python train.py --n_layer=18 --d_model=256 --n_head=2 --n_kv_head=2 --head_dim=64 --d_mlp=2048 --vocab_size=8192 --activation="tanh_gelu" --norm="layernorm" --norm_place="pre" --norm_eps=1e-06 --positions="learned" --qk_norm=true --attn_scale=0.125 --bias="all" --tie_embeddings=true --parallel_block=false --init="normal" --init_std_qkv=0.0272 --init_std_o=0.00454 --init_std_up=0.0272 --init_std_down=0.00454 --init_out_by_depth=true --optimizer="muon_variant" --lr=0.0192 --lr_mult_qkv=0.7 --beta1=0.93 --lr_head=0.0104 --grad_clip=2.0 --warmup_steps=20 --schedule="wsd" --decay_fraction=0.583 --decay_shape="linear" --final_lr_fraction=0.0 --batch_tokens=131072 --seq_len=1024 --doc_mask=true --train_tokens=1207000000 --steps=9209 --dataset="wikipedia_en"
MLP neurons of a small language model. Each row is named by its layer, matrix (up: input weights) and neuron, and shows model dimensions 128-191. Each number is 128 + 24 x the weight over its row's rms, rounded and kept within 0 to 255.
After each neuron's rows, "fires in" lists the words (lower case) most often at its 100 highest values on Wikipedia text that the model never trained on.

L6.up844 [143 125 124 137 135  98 118 120 140 147 107 148 151 145 141 142 144  98 116 169 145 105 182 131 105 107 143 122 127 140  95 158 173 166 169 138 134 120  96 173 146  88  90 131  93 122 140 122  96 110 117  98 109 120 109 111 157 137 111 122 147  95 108 118]
fires in: "first", "last", "only", "next", "second"

L8.up1572 [151  91 120 124 112 119 127 140 173 149 148 137 104 125 131 105 122 154  92 130 114 135 174  91 145  95 131 168 120 127 159 154  67 111  98 103  93 116 118 176 125 133 111 107 151 107 122 153 162 113 157 129 117 102 137 160 133 163 131  99 119  87 133  69]
fires in: "but", "and", "found", "with", "had", "find"

L8.up412 [102 124 122  95 142 141 118 110 133 100 128 125 111 119 141 170 162 141 151 125 102 110 117 128 114 130 150 102 131 130 144 152  82 130  89 128 112 140 124 129 110 115  94  99 136 139 134 130 128 100 133 178  96 124 129 118 152 162 101  94 153 127  96 131]
fires in: "other", "some", "of", "another", "an", "all"

L6.up1365 [124 144 125  59 123 117 120 141 107  90 164 122 135 142  91 105 117 130 104 115 159 101 112 101 135  99  73 100 146 116 106 169 108 109 128 104 127 131  98  94  78 158 149 126 145 126 163 125 156 130 123 149 101 165 143 112 139 127 156 123 110 134 128 163]
fires in: "from", "the", "and", "between", "what", "such"

L6.up221 [117 120 115 149  95 151 163 138 110 119 159 112 121 141 148 141  87 105  93  89 130 118 166 162 101 111 111 111 167 115 125 125 111 121 134 141  99 112 116 121 137 122 117 120 129 150  85 132 117 104 144 122 160 108 113 157  96 150 115  97  80 119 165 151]
fires in: "to"

L6.up823 [ 93 137 106  98 121 134  95 147 116  91 127 158 164 168 112 181 116 112 141 119 127 124  88 107 111 117 136 106 127 165 151 118 178 160 146 120 138 141 110 134 176 110 113 129 147  94 152 123 104 144 137 123 155 135 170  76 106 142 128 125 130  81 120 122]
fires in: "there", "which", "this", "some", "would", "what"

L6.up843 [138 126 124 118 144 183 124  75 111 161 150  82 130 115 132 138  64 135 169 113 138 143 168  86 126 138 143  99 125 131 163 166 141 146 127  98 126 101 154 142  98 101 156  71 112 148 115 102 132 105 171  81 129 107 135 134 109 151 112 157 142 115 140  89]
fires in: "to", "are", "were", "can", "while"

L8.up1230 [131  99 108 105  96 117 119 107 142 135 166 173 127 159 132  89 161 141  94  91 178 153 120 140 143 151 155 145 131 130 155 107 108 182 114 129 133 134 141 135 116 189 162 127 108  99 156 107  81  91 124  96 139 146 131 150 126 105 140 114 158 171 115 124]
fires in: "the"

L6.up697 [144  95 126 107 117 109 112 120 105 170 101 157 100 146 131 116  82 138 102 149 162 181 167 106 165  89 133 113 132 122 155 147 110  99 112 111 128 159 126 130 151 100 145 137 171 100 139 148 142 119 111 124 115 141 126 130  98 158  98 102 152 147 176  83]
fires in: "of", "the"

L6.up1312 [ 66 131 167 138 146 111 113 138 105 145 148 142 148 151 139 127 107  91 109 153 130 111 131 135 138 128 118 112 125 131 133 126 149 140 138 136 158 154 140 149 114 116  56 118 131  96 127 105 119 148 120  97 123 110 130  99 100 162  98 132 152 148 141 128]
fires in: "on"

L8.up415 [105 179 130  94 134  95 152 106 111 148 146 116 130 117 120 143 132 122 114 172 112 119 189 132 135 105 116 117 136 170 163 114 131 126 142  96 135 120 164 111 159  94 113 116 157 139 174 150 125 131 141 132 128 202 142 155 118 136 134  98 169 166 139  92]
fires in: "to", "on", "until", "in", "from"

L8.up1786 [132 149  87  97 127 144  94 155 124 109 145 101 132 117 161  92 125 131  75 157 133 137 138 156 164 128 119 121 133 156 127 153 111 155 111 104 124 109 131 143 115 134 166 120 169 112 105 132  97 140  84  93  73 125 128 166 129 136 148  99 116 117 136 131]
fires in: "of", "period"

L6.up1818 [129 145 142 124 168 106 118 140 114 139 135 127 123  97 165 145 122 132 155 106 138 118 137  91 159  95 126 135 113 114  99 105 126 160 126 176 132 140 157 134  92 120 132 126 156 154 125 119 175 100 171 102  80 148 154 154 143 117 149 129  91 148 136 110]
fires in: "united", "international", "city", "national", "both", "for"

L8.up1146 [ 96 189 151 144 152 159 116 145 131 122 103 138 152  94 132 131 125 139  88 126 121 144 127 134 138 128 113  97 172 149 137 102 104 163 123 118 110 114  98 152 136 120 118 134 140 107 153 145 142  81  77 170 157 166  72 110  92 134 118 118 107 102 120 135]
fires in: "of", "from", "to", "hamza", "and"

L6.up589 [ 82 123 134 166 135  97 114 105 169 158 182 147 158 140 128 122 177 134 134 119 142 162 112 161 128 115 119 101 132 174 101 129 155 154 164  89 146 118 124 157 130  82 161 104 167 129 136 100 132 142 150 124 113 111 104 118 120 130 184 140  98 152 110 135]
fires in: "and", "the"

L6.up516 [148 124 178 149 102 144 115 106 142 141 160 139 122 106  98 157 156 161 148 117 142 121 116 162 141 148 128 120 106 145 110 120  90 138 166 137 117 109 133 134  80 133 148  70 109 138 105 127 143 109 126 158 134 114 106 109 125 107 153  87 114  98 154 104]
fires in: "bishop", "minister", "named", "located", "player", "chief"

L8.up650 [125 154 124 130 113  97 111 127 104 119 118 111 161 114 159 121 122 129 155 162 105 141 137 123 155  83 126  91 120 104 112 124 107 148 172 124 175 116 149  86 137 107  87 175 180 142  73  90 144 120  86 127 108 121 110  91 155 111 118 114 139 118 136 155]
fires in: "of", "on", "from", "along", "tied"

L6.up987 [114 116 135  88 149 137 131 135 140 135  71 114 142 122 139 124 124 114  82  77 167 137 153 117 136 133 141 118 166 135 171 147 163 120 121 127 117 121  97 169 123  78 127  99 132 125 147 118 163 130 152 150 129 146 117 153 135 161 129 139 154 159 113 130]
fires in: "also", "together", "still", "along", "met", "only"

L6.up782 [155 128 160 116  94 120 122 127 128 130 193  93 130 151  96 107 117 165 131 133 145 103 175 133 152 115 101 110 145 141 155 116  94 109  80 175 162 145  95 135 120  96  98 147 100 115 147 150 170 109 107 135 134 152 106 129 124 173 121 134 127 109 140 116]
fires in: "and", "two", "countries", "the"

L8.up1551 [118 141  91 128 147 124  67 123 136 111 106  98 114  84 159  95 178 137 132 133 122 156 128 138 110  97 116 137 138 157 141 113 170 151 169 136 121 135 118 137 117 146  73 142 147 154 147 110 124 104  98 127 160 117  89 157 165  99 163 125  94 109 133 132]
fires in: "as", "of", "early", "in", "to"

L6.up637 [118 157 149 116 121 141 112 133 207 163  89 141 119  78 114 125 148 121 142 116 107 157  88 103 154 152 116  79 151 101 121 120 120 137 116 115 147  87 149 137 196 133 121 121 143 106 128 111 118 135 130 140 110 139 105 165 134 148 120  91 123 183 149 144]
fires in: "and", "american", "british", "virginia", "german"

L8.up473 [144 139 136  92 134 138 102 103 122 114 137 135 146 110 122  82 126 151 115 101 155 190 144 108 132 103 116 129 142 149 135 136 134 122 124 125 122 135 114 147 106  80 120 117 135 122 108 135 138 161 119 119 156 142 116 151 122 109 125  93 182 102 131 128]
fires in: "in", "held", "take"

L8.up1142 [146  91 138 116 123 130 119 133 111 147 114 135 122 161 161 159 103 144 133  78 117 117  95 147 117 142 129 142  97 123 124 104 152 147 114 141 163 159 124  83 101 143 119 147 172 121 125 181 128 116 134 104 102 141 164 143  77 163 120 117 153 162 112 170]
fires in: "can", "may", "would", "more"

L6.up123 [131 139 137 117 138 116 121 140 128  84 102 122 143 116 140  98 179 138  95 114 131 131 155 128 154 131 194 137 154  92 153 106 140 126 143 147 135  75 156 141 137  79 114  99 133  88 171 102 166 155 162 152 135 101 168 141  92 110 143 172 135 110 129 113]
fires in: "as", "100", "many", "for", "both", "some"

L8.up656 [123 169 139 193 122  84 129  97 140 116  94 117 141  65 136 155 108 137 129 119 127 125 120 153 141 137 137 110 166 100 150 169 112 145 154  94 138  85  85 164 145 139 143 145 111 145 147 111 108 111 100 172 135 147 141 101 181 130 124 147 116 130 101 123]
fires in: "of", "for", "best", "in"

L8.up458 [135 116  97 133 125  82 122 140 182 151 146 138 157 157  95  76 107 160 150 113 137 137 135 123 152 113 111 133 128 125 101 160 126 132 135 109 138 139  75 156  93 124 137 142 128 130 124 123 102 148 131 128 164 157  92  99 144 104 101 156 113 113 133 112]
fires in: "of", "for", "museum", "department"

L8.up2001 [ 92 162 116 140 137 137 125 169 133 120 113 106 104 155 123  85 154 158 147  96 124 106 176 159 141 116 175  91 150 147 117 155 166 143 182 117  98 158  98 135 123 125 146 115 138 155 150 150  99  90 136 100 121 107 106  84 105 108 165 125 126 146  92 197]
fires in: "of", "fairy", "vice"

L8.up1987 [159 140 174 141  99 124 118 113 184 112 122 133 117  80 122 140 157  87 116 139 131 131 122  74 131 182 154 133 143 140 131 116 110 153 158 110 183  97 122 135 194 125 137  87 124 137 108  93 116 125 159 155 161 103 113 129 163  59 125 143  87 102 109 140]
fires in: "by"

L6.up447 [159 120  82 141 122 119 113 115 115 149 146 132 107 146 104 106 124 108  96 169 182 146 154  99  91 109 174 133 110 130 120 133 146 132  96 130 138  94 128 130 167 116 134 139 138  91 127 132 103  97 156 146  92 117  98 136  81  99 140 125 134 134 130 158]
fires in: "this", "first", "each", "1"

L6.up1070 [118 141  84 113 152  95 147  82 136 126 137 100 137 138  96 164 140 170 123 102 174  62  94 138 131 142 124 146 155 107 107 180 156 128 131 148  99 141 157  72 109 101 106 124 119 127 134 118 169 103 148 117 130 137 108 145 118 125 131 126 154 125 133 127]
fires in: "many", "other", "several", "all", "various", "are"

L8.up1128 [138  99 105  99 135 174 133 137 120 136 134 125 129 116 177 110 128  95  85 114 121 130 114 167  94 154 143 123 126 110 136 128 112 142 149 132 133 161 161  93 131 125 161 138 178 175 133 122  92 114 142  90 113 127 147 137 155 112  89 146 133 131  90 132]
fires in: "to", "would", "could", "may"